Part of a small language model's weights.
Size: width 224, MLP 896 quick GELU, vocabulary 1381, 12.3M parameters.
Training: a variant of Muon for these matrices, 343M tokens, 10465 steps.
MLP neurons of a small language model. Each row is named by its layer, matrix (up: input weights) and neuron, and shows model dimensions 0-95. Each number is 50 + 12 x the weight over its row's rms, rounded and kept within 0 to 99.
After each neuron's rows, "fires on" lists the tokens most often at its 100 highest values on Wikipedia text that the model never trained on.

L15.up291:59 56 65 49 35 62 49 63 60 61 67 53 46 46 40 27 42 50 36 24 25 54 31 48 67 42 57 35 73 68 65 53 37 62 48 52 54 47 46 58 57 34 40 63 32 66 39 40 55 43 55 47 72 45 47 34 36 49 36 49 56 50 42 49 46 83 51 45 48 43 64 40 56 46 36 28 46 40 65 46 59 52 28 40 62 62 31 56 72 39 59 35 42 63 46 40
fires on: ",", "),"

L16.up531:37 54 64 40 53 45 43 33 41 34 57 54 57 24 41 59 41 29 42 36 50 62 74 66 44 64 61 45 63 41 58 37 48 37 69 55 46 39 49 73 31 21 45 60 48 49 68 52 48 73 55 52 72 49 38 44 30 35 51 55 68 50 53 44 28 59 78 47 66 44 38 42 53 57 60 61 55 53 66 51 26 41 72 60 44 52 56 38 53 72 42 49 69 66 59 36
fires on: " res", " sever", "U", "iv", " t"

L2.up751:31 49 36 68 42 44 51 49 47 57 32 59 51 51 55 41 39 40 44 52 38 41 42 39 58 34 55 69 45 64 62 42 50 50 25 34 53 45 62 34 40 49 48 38 53 59 62 65 39 63 73 49 52 44 41 44 48 36 47 61 34 46 42 59 53 60 67 59 65 38 63 52 52 52 47 56 67 46 55 34 53 45 49 63 54 46 33 77 49 47 64 42 47 28 37 62
fires on: " A", " C", ".", " Cent", "C", "ission"

L15.up569:23 72 58 54 53 66 33 42 38 60 61 62 64 48 44 56 38 92 31 58 41 55 53 25 54 48 76 61 40 66 45 47 63 66 42 36 32 47 63 63 34 44 43 49 55 57 62 62 53 46 63 50 45 51 46 68 46 37 30 44 31 64 77 45 64 52 44 63 44 52 36 52 45 37 42 24 47 40 43 31 40 70 46 41 47 52 67 60 42 69 32 37 51 41 24 28
fires on: " ", " (", " July", " and", "all", "t"

L4.up808:45 46 66 52 65 55 47 45 46 46 64 57 48 47 28 73 43 33 29 37 59 71 47 57 57 51 34 57 62 50 38 58 63 38 14 60 53 27 46 78 39 43 35 69 51 48 54 42 51 41 52 40 75 55 41 47 54 43 30 42 49 31 49 36 50 52 37 49 81 34 44 59 38 38 58 45 46 41 52 61 25 49 63 44 77 26 36 31 35 73 59 55 51 48 42 20
fires on: " him", "ath", "S", "reat", " he", "B"

L5.up314:57 47 40 48 47 44 52 63 35 67 50 31 64 45 28 72 58 30 45 47 32 58 41 46 63 66 65 41 37 46 68 33 54 55 45 49 72 71 35 57 51 46 64 57 51 29 36 58 66 47 32 63 72 47 39 42 56 59 49 52 65 48 33 45 43 33 62 41 39 47 37 52 43 46 65 41 39 41 54 43 33 64 45 54 37 50 56 56 44 77 39 57 54 42 62 64
fires on: "al", "il", "es", "or", "er", "is"

L15.up890:56 42 43 67 30 54 44 60 36 56 35 40 59 41 61 45 75 70 27 36 63 27 77 25 69 54 53 42 48 33 39 52 32 49 51 67 78 44 40 47 55 61 46 28 41 47 77 41 53 30 52 34 60 51 63 57 49 83 69 44 62 50 40 44 34 38 45 55 64 59 42 40 28 65 52 43 48 58 35 57 53 53 44 59 28 53 66 60 47 64 54 63 53 71 54 50
fires on: " al", " Al", "c", " inc", " t", "l"

L15.up413:64 39 54 42 58 47 63 56 52 60 59 70 43 51 74 60 49 42 69 50 40 69 44 77 36 68 57 40 52 41 41 31 48 54 31 47 68 10 37 50 42 54 60 60 39 53 48 42 41 65 64 56 48 40 50 41 46 42 68 38 46 47 47 59 51 54 57 58 57 38 46 44 45 55 52 59 57 58 61 49 48 80 66 42 52 44 53 58 39 39 37 48 51 40 52 56
fires on: " M", "m", " Am", " D"

L4.up94:57 42 40 69 46 52 55 52 51 36 36 40 71 48 50 49 53 54 62 27 46 54 64 46 52 56 47 41 44 43 48 51 31 62 46 66 51 29 65 70 49 51 80 72 31 62 33 48 66 33 44 55 52 37 44 45 57 49 60 44 81 40 28 41 55 58 43 49 54 43 44 48 67 40 42 41 23 70 42 54 29 52 49 53 34 50 52 75 66 50 50 71 42 55 41 58
fires on: " des", " em", "v", "em", " dis"

L2.up824:46 47 50 71 53 47 27 70 49 52 54 66 52 36 58 60 69 59 62 62 34 54 28 40 34 69 52 54 37 46 46 50 50 38 34 53 45 36 68 41 42 55 62 52 56 44 39 65 73 69 60 54 61 47 47 51 53 50 65 49 50 61 26 59 68 44 42 57 77 51 43 47 61 74 33 44 34 44 50 65 55 49 58 46 44 49 46 62 56 68 41 40 50 64 50 65
fires on: "-", "″", "|", "′"

L4.up102:60 58 24 79 58 36 35 38 45 50 52 47 53 57 61 49 58 22 45 34 51 53 43 35 20 56 49 34 54 56 61 49 55 41 46 37 39 42 71 43 31 59 47 60 34 57 42 59 75 68 54 63 58 52 64 62 59 52 34 35 69 39 33 51 65 57 52 55 63 73 58 42 72 50 38 48 45 50 28 36 43 61 52 47 50 57 36 26 56 56 62 34 31 63 59 42
fires on: "-", "\n"

L12.up783:49 52 44 55 62 54 64 62 35 48 72 57 60 35 71 47 43 62 48 50 42 37 50 54 34 43 81 33 64 31 65 44 31 37 45 35 43 24 17 51 75 33 58 24 45 82 68 45 60 57 50 50 71 40 57 41 52 42 36 38 32 72 55 66 37 40 58 52 52 59 65 73 57 50 45 31 49 53 50 47 48 67 41 51 42 50 58 53 13 33 48 60 63 42 60 54
fires on: " ", "e", "re", "i", "ish", "ast"

L16.up94:61 66 46 50 35 46 42 54 41 52 67 39 56 43 55 58 38 45 44 62 53 59 51 52 40 32 62 57 51 45 43 38 37 49 53 58 44 57 44 50 42 56 58 39 51 40 40 48 70 51 46 40 36 05 53 67 33 35 57 54 53 35 57 45 26 38 62 68 63 57 51 63 40 45 22 49 44 46 48 32 33 46 49 14 52 61 56 46 46 66 42 55 33 49 54 39
fires on: " "

L7.up390:57 70 49 58 61 48 50 64 54 62 59 51 70 47 54 55 81 33 54 45 45 47 50 32 25 57 61 25 46 36 52 46 38 39 26 63 49 63 48 33 34 54 58 33 49 55 59 40 47 49 47 57 60 40 57 72 61 39 40 40 54 63 56 47 66 54 69 34 71 69 34 46 53 69 60 45 63 60 33 50 49 53 54 43 67 55 67 38 41 39 68 66 32 54 41 55
fires on: "ers", "als", "ember", "s", "t", "el"

L5.up384:35 54 41 32 48 45 50 18 51 47 50 43 54 55 57 45 50 32 43 60 50 44 19 54 53 54 56 60 47 67 63 56 58 65 28 48 54 50 40 57 52 54 52 50 29 58 66 54 74 50 28 53 33 42 43 59 40 43 40 31 40 76 50 55 65 45 64 14 57 54 45 46 43 54 48 41 41 73 49 51 29 47 39 52 49 45 33 53 53 52 70 56 36 44 59 52
fires on: "er", "y", "ity", "e", "h", "ann"

L9.up454:54 33 72 47 55 61 51 35 67 61 40 50 39 59 55 35 59 41 50 36 55 08 28 47 50 45 55 61 55 77 66 47 57 37 44 38 45 58 57 56 57 54 60 57 38 34 56 56 40 60 35 44 47 54 47 44 45 59 64 49 75 31 47 32 56 59 65 70 45 45 59 46 48 47 60 46 39 44 39 62 55 47 49 61 61 43 45 46 46 55 55 46 42 35 61 19
fires on: "z", "y", "k", "in", "ew"

L16.up437:61 71 44 56 68 60 42 54 45 60 39 52 60 40 62 68 44 55 66 71 42 52 51 44 65 43 63 49 43 47 38 49 52 49 54 64 62 50 71 45 41 47 75 24 36 60 54 26 58 41 29 65 32 38 41 77 41 29 43 53 65 65 70 53 57 44 36 70 52 42 57 51 34 53 54 24 56 70 29 46 34 43 46 44 32 55 63 52 55 55 60 50 38 51 44 44
fires on: " ", " I"

L14.up690:61 64 48 35 45 41 37 30 49 63 62 51 26 51 52 22 47 64 45 31 45 23 55 58 58 61 44 46 69 64 49 54 53 50 66 57 55 40 57 38 53 49 26 47 42 53 34 55 54 58 46 39 60 41 47 56 43 51 50 57 42 34 46 48 57 62 33 64 65 51 52 56 44 40 55 34 53 46 50 27 62 46 43 23 73 39 42 60 49 56 60 43 43 66 41 58
fires on: ")", "),", "\""

L14.up303:56 64 35 51 54 65 27 67 54 60 49 48 47 48 43 52 64 52 56 41 41 56 44 52 28 57 61 50 73 75 47 55 35 52 58 69 53 37 58 47 41 55 45 41 34 40 47 45 55 43 67 55 56 40 40 50 49 49 76 46 58 48 58 55 47 54 47 56 49 50 38 30 41 54 58 35 53 58 65 33 29 51 26 70 43 73 67 55 50 45 42 25 29 23 42 73
fires on: " L", "ar", " (", "ag", "im", " S"

L13.up418:63 63 38 43 53 23 40 66 37 44 35 38 53 29 24 48 55 35 72 44 84 69 44 32 54 54 52 32 52 41 50 42 54 61 56 78 54 73 53 49 53 45 36 47 62 28 34 54 48 34 46 61 56 32 33 55 69 68 66 55 42 47 44 55 49 62 48 45 33 68 46 29 60 25 51 54 28 40 66 59 49 41 45 50 34 55 52 59 65 43 48 48 50 48 80 51
fires on: "a", "ic", "all", "is", "or"

L9.up530:50 52 62 55 54 72 61 59 69 60 58 56 64 35 53 45 55 53 46 41 37 54 31 57 62 34 44 48 44 45 43 59 53 58 65 64 70 54 45 60 64 35 44 36 53 51 49 59 54 55 60 48 54 49 53 37 71 47 38 68 64 66 32 40 36 54 86 56 75 62 44 42 36 55 38 63 41 45 49 37 54 46 69 55 73 45 44 44 65 88 42 67 75 55 42 48
fires on: "ong", " of", "ild", "ther", "arm", "r"

L9.up493:65 50 50 47 44 53 49 34 49 52 51 53 47 48 44 65 67 51 46 65 74 48 47 53 44 70 62 44 48 38 43 41 57 41 61 39 46 50 44 43 61 41 64 37 29 47 42 40 45 42 44 38 35 67 61 14 62 47 52 67 43 48 52 59 39 59 03 43 53 40 50 48 42 56 46 63 57 52 54 27 25 59 48 66 87 54 51 61 63 57 71 45 34 39 52 37
fires on: "ra", "s", "am", "les", " w"

L5.up197:45 36 38 43 67 37 57 49 63 46 55 46 36 71 41 50 61 23 67 74 62 41 55 42 46 42 71 62 51 62 71 37 48 58 47 48 65 61 54 45 39 36 52 49 45 74 58 78 51 51 39 68 27 51 62 45 51 55 45 40 62 45 37 43 27 60 32 65 44 37 40 61 61 41 41 66 45 59 55 51 25 50 42 54 41 17 54 62 36 25 55 48 49 62 49 77
fires on: "1", "a", "ad", "i", "id"

L4.up684:70 30 48 48 36 57 38 60 46 37 36 59 41 51 38 50 36 26 34 46 81 53 32 37 38 29 60 54 52 63 33 49 31 60 52 38 29 57 52 53 40 42 34 55 75 42 43 50 68 39 49 50 47 41 47 49 51 59 42 65 52 47 43 31 53 57 68 50 47 85 56 48 51 53 64 44 46 63 40 37 58 48 49 57 57 46 58 36 63 49 56 57 50 57 44 49
fires on: ".", "reat", ")", "===", "\".", ")."

L2.up562:58 60 65 70 61 58 50 53 67 62 41 54 52 56 53 72 29 47 33 57 47 49 32 55 40 37 47 48 29 73 29 66 55 54 53 56 48 43 34 43 43 54 41 52 57 24 66 43 37 31 61 64 46 70 59 53 39 46 44 40 55 62 35 37 58 66 37 57 44 39 57 47 50 61 42 36 48 59 75 66 28 39 59 74 50 44 25 55 33 54 54 34 40 49 37 47
fires on: " ed", ".S", " part", " sec", " sup", " g"

L14.up392:37 52 51 40 41 57 44 42 26 56 49 44 64 33 55 54 53 53 84 55 44 46 53 53 77 54 69 44 53 44 32 68 40 62 35 45 51 45 64 58 39 55 66 59 57 39 60 60 40 50 62 41 73 56 50 37 33 31 46 44 78 58 66 44 53 59 34 48 45 59 37 48 39 51 70 45 59 35 27 65 59 39 49 56 24 54 51 35 37 48 48 47 49 64 74 38
fires on: "–", " with", " by", "-", "her"

L7.up38:39 66 30 51 62 37 48 31 62 39 43 45 55 65 57 37 58 23 57 57 54 45 49 54 49 19 57 67 55 51 66 73 68 53 55 47 40 28 36 22 55 51 48 44 41 56 62 36 59 49 53 43 41 71 65 57 48 40 51 49 50 55 52 56 62 46 29 36 51 48 32 71 39 62 37 38 70 65 60 55 84 39 27 48 47 40 52 60 35 57 66 55 43 52 53 36
fires on: "ier", "ern", "or", "on", "er"

L4.up876:63 34 33 54 60 45 73 45 53 49 57 49 59 55 50 31 47 48 44 35 34 50 48 60 58 65 61 34 44 34 76 66 60 70 39 60 38 39 52 56 60 33 47 54 52 39 39 53 38 46 51 33 47 58 59 43 58 48 52 28 67 43 55 64 60 54 51 52 59 49 61 54 52 43 50 38 09 60 52 75 51 38 47 28 52 68 35 58 48 50 47 48 63 55 65 57
fires on: "ra", "ore", "-", "ing", "ia", "ed"

L7.up235:38 50 54 67 31 50 48 38 56 39 42 25 60 48 57 68 55 48 41 48 54 59 59 53 53 62 44 33 36 54 52 57 68 59 49 24 57 67 31 59 45 31 61 49 60 35 36 57 64 43 16 53 48 42 52 67 48 46 56 46 62 35 41 53 40 50 77 38 63 43 59 56 65 49 63 61 45 42 35 63 43 42 46 59 62 31 37 56 39 37 61 46 63 53 37 36
fires on: " this", " well", "ind", "ver", "et", "ly"

L12.up810:52 37 37 43 50 67 67 50 33 62 28 66 61 66 19 37 30 46 50 54 72 48 53 69 46 39 54 50 45 46 52 65 54 34 59 52 55 43 53 46 57 44 24 36 63 38 37 51 53 40 33 45 52 42 51 48 38 64 44 43 27 54 32 29 49 66 46 50 47 75 51 57 41 59 59 36 39 56 58 25 39 56 45 56 49 49 49 47 32 58 58 43 32 60 39 57
fires on: ".", ":", ")", " A", "0", " "

L12.up847:61 43 41 64 71 36 59 45 39 71 57 74 69 50 54 42 51 57 42 74 49 43 50 40 59 26 81 67 34 37 66 40 53 49 44 64 51 34 43 38 75 56 50 51 59 57 58 58 51 39 56 50 49 53 57 34 65 49 65 57 52 58 54 52 50 60 60 39 43 43 34 37 61 38 52 37 37 51 53 71 41 56 58 42 48 35 53 46 34 18 64 61 43 49 41 41
fires on: " this", "th", " which", " This", " second", "ing"

L2.up71:52 52 39 57 89 37 49 46 42 66 45 52 72 71 36 55 35 56 28 55 67 41 53 66 56 58 41 45 44 65 57 47 52 34 62 48 58 50 77 59 43 49 44 36 62 63 40 57 36 37 66 50 45 60 49 64 59 59 41 56 50 52 65 42 40 66 55 70 62 30 60 52 48 44 37 36 50 42 23 53 43 43 56 53 35 43 61 53 54 64 46 55 54 45 44 55
fires on: " (", "|", "==", "-", " p", " f"

L4.up587:42 23 31 51 55 53 20 69 43 77 67 28 49 59 46 62 34 48 40 35 27 29 53 41 45 61 29 50 63 26 41 63 43 50 45 56 46 41 57 28 54 48 42 64 34 52 51 41 67 28 68 65 43 42 47 46 63 47 51 40 50 66 45 48 49 51 53 51 48 63 59 39 54 46 31 51 49 51 38 63 32 44 58 50 43 63 29 46 49 62 40 33 43 47 53 67
fires on: "-", "\n", " /"

L7.up156:45 62 56 59 55 41 25 31 38 66 59 44 45 30 36 47 40 50 65 28 28 66 42 54 52 64 56 47 64 66 38 62 48 47 37 62 49 36 46 55 49 38 50 40 36 44 41 62 37 39 76 48 70 55 36 38 40 63 52 44 63 48 66 75 40 59 31 54 45 42 62 61 48 28 74 53 67 62 59 71 26 38 25 61 58 33 49 54 46 43 64 43 57 59 51 27
fires on: " he", "ard", "ed", "he", " him"

L14.up357:46 50 40 55 57 45 50 30 37 69 50 26 63 48 39 53 46 47 51 50 52 72 44 36 47 56 54 54 55 52 60 35 50 63 63 28 49 46 36 65 52 28 55 61 53 48 51 33 52 55 15 76 29 40 46 41 37 57 61 75 49 68 30 48 40 63 70 43 54 37 53 73 54 33 51 29 58 55 62 50 68 42 35 59 21 30 55 58 53 32 33 56 41 41 57 61
fires on: " s", " re", "ly", " S", " had"

L4.up702:65 41 21 77 56 48 40 65 62 55 41 53 68 51 55 57 66 50 51 63 45 31 53 44 41 51 57 61 54 52 68 44 47 54 44 52 45 36 69 37 55 60 49 56 41 54 48 56 86 44 32 64 46 44 62 26 69 31 39 66 49 53 30 61 53 39 55 49 44 60 47 32 58 56 36 62 60 49 40 55 62 51 55 52 46 45 48 34 36 68 37 53 59 42 55 67
fires on: "\n", "|", "-"

L2.up350:49 37 42 47 39 58 40 51 70 60 65 37 49 66 59 49 25 51 42 39 42 72 58 40 39 22 41 53 41 59 59 68 74 43 43 52 44 53 50 51 61 50 67 49 59 31 52 74 53 29 46 46 61 57 56 52 53 71 47 54 52 46 51 42 51 65 41 42 41 32 72 57 43 52 68 53 71 53 53 46 38 50 71 66 52 34 10 59 51 71 45 43 31 60 36 72
fires on: "ff", " sup"

L12.up323:35 63 44 52 55 36 39 40 43 26 51 36 28 40 78 71 44 52 41 34 40 75 34 18 42 76 51 41 58 39 62 64 66 62 52 37 68 34 41 49 37 62 47 33 55 65 56 45 50 77 40 36 44 37 35 49 62 40 31 68 39 33 62 42 35 49 54 40 60 55 44 35 55 74 46 44 43 35 46 61 74 68 59 48 50 44 46 45 50 51 34 57 48 51 63 59
fires on: "-", "ed", "er", "an", "en", "ter"

L5.up174:58 55 29 66 30 48 44 41 52 59 21 50 59 67 69 35 67 43 42 51 48 59 55 28 44 56 60 47 49 51 59 39 24 48 39 43 41 59 30 31 39 50 56 27 64 49 55 47 52 32 44 44 56 39 53 57 61 62 35 59 65 36 53 57 62 52 65 51 69 25 43 51 30 58 52 52 49 25 69 69 37 47 67 47 65 43 55 41 57 67 57 63 32 43 47 50
fires on: ",", "l", "s", "201", "t"

L2.up164:48 52 34 64 69 40 63 60 40 57 51 49 79 71 47 41 51 51 69 38 31 56 38 52 67 48 31 54 65 43 62 57 30 55 53 49 58 36 51 45 58 44 37 79 57 42 58 45 40 46 56 40 59 72 48 55 58 30 65 42 60 60 54 41 55 63 69 53 51 52 41 59 64 52 61 54 34 50 42 51 50 59 58 42 63 47 44 58 63 49 48 45 73 44 56 61
fires on: "-"

L13.up225:67 62 57 51 43 60 53 50 45 54 50 62 42 62 41 28 59 34 49 43 40 37 27 51 63 58 54 54 41 61 34 55 58 41 22 40 29 32 64 40 45 43 37 54 71 37 48 63 77 26 32 62 48 47 48 40 43 40 54 50 45 41 59 37 39 43 81 59 30 64 46 39 40 43 40 39 33 58 33 61 53 61 45 38 53 47 28 57 19 47 53 41 60 54 24 59
fires on: " N", "en", " n", " also", "ern"

L7.up321:70 43 54 40 67 58 53 31 59 40 35 47 48 60 33 23 60 45 46 41 63 18 50 30 39 38 54 53 52 59 43 63 57 37 74 59 51 67 53 33 54 48 44 48 53 49 67 74 76 61 37 52 59 38 53 45 40 46 61 51 46 26 61 47 51 51 41 39 63 44 67 38 61 60 59 41 41 43 31 57 53 65 63 43 57 41 47 37 57 45 54 60 48 55 56 38
fires on: "'", "s", "k", "ion", "th", "in"

L5.up843:72 56 47 41 44 38 72 35 54 72 49 68 67 83 67 44 55 54 54 48 45 31 54 84 39 70 50 72 45 48 49 50 58 50 42 49 64 28 33 48 53 38 73 70 43 45 45 51 57 40 30 48 44 50 48 39 45 75 66 47 65 60 43 31 44 50 55 45 75 48 39 63 47 44 46 42 39 51 76 27 66 61 71 59 76 39 41 61 55 55 79 63 59 43 47 46
fires on: "om", "im", " Am", " Reg", "m"

L15.up273:55 63 74 42 62 40 36 65 31 68 64 45 32 52 61 55 58 47 54 41 38 40 35 51 46 75 51 42 75 52 40 57 61 63 51 80 65 40 61 38 48 36 62 55 32 42 71 51 26 55 45 53 54 37 48 45 48 54 56 48 37 38 47 64 42 58 62 35 57 40 38 34 62 44 58 37 41 37 69 52 52 25 51 54 52 68 47 53 50 49 37 33 27 57 58 89
fires on: " H", " S", " N", " L", " Y"

L16.up851:54 61 67 55 40 59 48 43 40 46 22 62 39 57 47 59 53 50 61 45 48 28 52 42 56 68 49 72 37 46 35 50 56 27 27 71 53 56 52 64 49 51 35 59 40 35 50 50 80 39 68 45 51 39 75 33 53 31 66 75 45 25 66 47 52 48 43 62 30 52 35 48 44 59 51 54 39 34 63 39 53 52 43 42 60 47 44 62 40 47 52 57 46 54 43 57
fires on: " n", " m", " M", "N", " N"

L16.up367:65 61 68 60 39 48 60 48 49 50 51 56 56 57 65 46 22 37 36 46 42 57 57 41 72 59 52 35 69 46 56 34 59 81 60 61 54 51 68 43 41 69 58 72 46 31 54 62 52 44 36 51 62 41 46 23 30 54 57 61 28 35 32 14 60 49 61 32 52 28 33 56 66 45 27 52 58 49 63 30 52 67 56 60 65 35 54 53 27 55 43 42 77 50 39 64
fires on: " r", "f", "inal", "oup", "ound", "es"

L4.up306:35 57 37 47 42 58 77 62 48 53 67 58 60 52 56 53 75 40 36 35 33 52 38 45 60 49 40 52 67 26 43 69 35 61 42 47 62 36 63 53 55 54 65 37 42 46 39 50 73 52 45 39 51 69 57 66 64 62 48 46 55 43 73 53 36 51 46 43 47 40 72 63 37 65 47 42 52 52 45 62 34 54 72 55 60 65 57 69 35 52 36 33 60 43 62 74
fires on: " sc", " Sh", " Sc", " Pr"

L12.up848:68 79 39 62 54 71 50 46 63 54 41 26 45 46 43 42 43 65 56 28 48 62 74 61 60 40 36 45 49 54 45 63 46 63 45 41 57 56 50 58 65 40 56 41 59 53 66 25 33 51 58 47 70 49 61 52 51 53 75 41 58 46 62 38 40 34 42 57 44 42 51 69 46 35 80 45 57 59 58 63 51 62 55 41 46 41 61 58 44 38 31 55 22 38 63 66
fires on: " ret", "ill", "arri", "ould", " ent", "an"

L9.up528:48 52 56 59 38 46 77 30 56 55 54 57 49 36 53 49 57 45 44 24 30 46 30 66 50 37 55 64 55 57 48 84 47 78 52 73 47 33 46 52 41 56 47 68 57 44 43 63 60 42 43 39 69 59 62 29 52 37 54 59 56 49 70 51 69 38 52 49 31 42 52 56 49 55 57 39 55 50 60 48 55 60 71 29 62 65 63 71 22 39 50 46 11 46 45 62
fires on: " res", " sc", "ab", "em", " he", " Sh"

L2.up361:46 41 45 63 59 39 73 43 57 58 60 59 62 50 70 37 52 49 44 53 33 63 41 48 49 46 61 62 59 52 53 63 54 36 71 48 58 63 49 46 38 53 44 47 53 32 64 44 57 74 33 40 39 73 54 39 41 54 43 43 51 36 53 38 43 68 24 50 72 24 69 36 59 51 50 44 42 65 50 41 48 53 57 57 44 65 48 23 29 61 46 27 56 58 65 56
fires on: " v", " first", " un", " or", " n", " und"

L12.up386:53 59 52 40 61 66 51 68 50 58 52 56 75 46 50 72 64 49 69 64 47 48 48 41 56 44 43 63 31 46 43 52 43 55 68 61 33 58 44 51 53 56 69 57 24 61 52 49 79 40 41 58 48 56 47 40 44 30 41 60 39 53 56 37 50 35 65 82 63 33 36 58 59 45 47 44 47 70 41 53 46 66 40 57 29 47 47 47 42 55 45 67 51 47 51 52
fires on: " ", "it", " dist", "ct"

L5.up317:51 43 45 62 72 53 53 64 38 40 59 46 44 61 47 46 45 31 60 43 33 58 34 61 59 47 49 33 53 35 52 46 42 83 40 74 56 55 44 55 59 75 44 61 44 46 47 27 80 42 50 55 36 43 31 51 45 32 51 42 60 49 56 54 44 60 74 44 63 44 60 38 52 69 58 46 58 61 56 46 41 47 55 48 65 66 35 57 45 37 33 42 38 65 46 60
fires on: "il", "ational", "ud", "ec", "rib", "iz"

L7.up354:74 51 58 53 31 67 55 55 54 55 47 68 51 38 46 53 56 65 42 24 38 46 45 43 71 68 44 62 51 37 31 63 61 68 72 67 55 52 55 41 52 66 41 61 60 61 33 44 54 39 72 56 66 49 59 57 48 43 44 40 62 34 47 63 48 57 58 15 55 83 35 54 35 51 67 42 65 39 72 76 56 46 40 43 45 47 58 58 65 54 62 40 56 43 58 64
fires on: "as", "re", "one", "an", "id", "N"

L12.up328:49 39 73 57 44 53 68 70 64 50 62 50 39 23 37 46 62 48 46 52 34 75 55 25 42 59 62 29 57 79 51 50 54 47 67 43 53 36 55 45 61 26 47 34 60 44 37 45 40 46 54 56 72 46 43 40 33 38 35 42 58 24 42 46 63 62 81 42 45 47 44 50 49 39 50 57 49 41 42 27 55 25 35 31 53 71 27 54 38 51 67 62 50 19 45 40
fires on: ",", " he", " |", "ou"

L4.up590:38 46 53 50 44 44 43 43 39 47 43 59 49 47 48 57 51 70 55 44 63 47 46 50 51 38 62 37 59 45 62 38 42 72 57 33 50 51 25 65 70 52 49 35 53 59 56 47 48 33 51 48 83 46 69 66 56 62 42 40 69 47 55 25 36 56 47 59 53 78 52 38 30 37 32 58 38 52 70 39 46 47 49 65 56 55 52 45 28 40 57 59 76 53 55 55
fires on: "ish", "arm", "ootball"

L12.up73:35 44 49 62 41 55 38 67 62 48 43 24 50 52 62 46 32 41 47 53 57 50 36 40 50 52 60 51 39 35 67 55 78 59 50 41 62 15 62 51 41 46 45 34 41 69 52 46 51 46 20 68 46 46 29 59 40 30 33 41 46 56 52 58 21 53 45 49 68 62 63 41 43 66 32 34 45 38 63 34 39 60 37 65 39 39 63 71 35 38 45 49 62 28 48 54
fires on: "per", "uk", "en", "er", " oper", "ide"

L16.up542:57 64 59 61 49 47 42 63 49 59 56 45 54 19 51 51 59 45 55 40 58 46 51 51 41 40 61 61 42 49 51 37 60 63 47 59 48 54 62 66 44 45 44 60 52 56 60 51 57 52 53 60 63 40 31 25 59 59 50 65 65 35 43 41 33 72 57 48 35 22 63 18 46 54 44 34 70 58 49 28 55 49 49 43 59 57 51 42 51 36 87 56 70 55 53 19
fires on: ",", "re", "7", ":", "8", " and"

L16.up492:76 60 47 51 39 62 53 38 60 48 65 72 40 50 41 44 50 45 35 44 38 59 52 59 46 65 56 47 71 59 58 46 42 62 38 66 73 42 46 45 46 36 35 58 30 64 50 32 63 43 74 52 51 60 49 62 57 42 61 57 59 59 36 57 46 63 55 62 48 52 43 54 42 34 41 44 58 31 60 36 48 62 54 52 52 36 58 33 71 29 33 46 46 47 49 41
fires on: ";", ",", " and", " se", "M", "em"

L9.up881:26 68 59 53 37 60 64 32 55 55 46 49 61 33 68 48 45 59 44 49 62 54 40 46 31 63 21 45 53 55 40 63 66 58 38 52 44 72 43 60 52 55 85 64 47 35 57 81 55 54 29 69 37 52 59 48 61 39 52 53 46 36 65 78 38 40 41 40 73 53 59 59 45 69 55 36 34 41 62 42 46 29 75 37 61 51 57 67 73 48 36 63 56 45 70 71
fires on: "s", " not", "omen", " also", "es", "ren"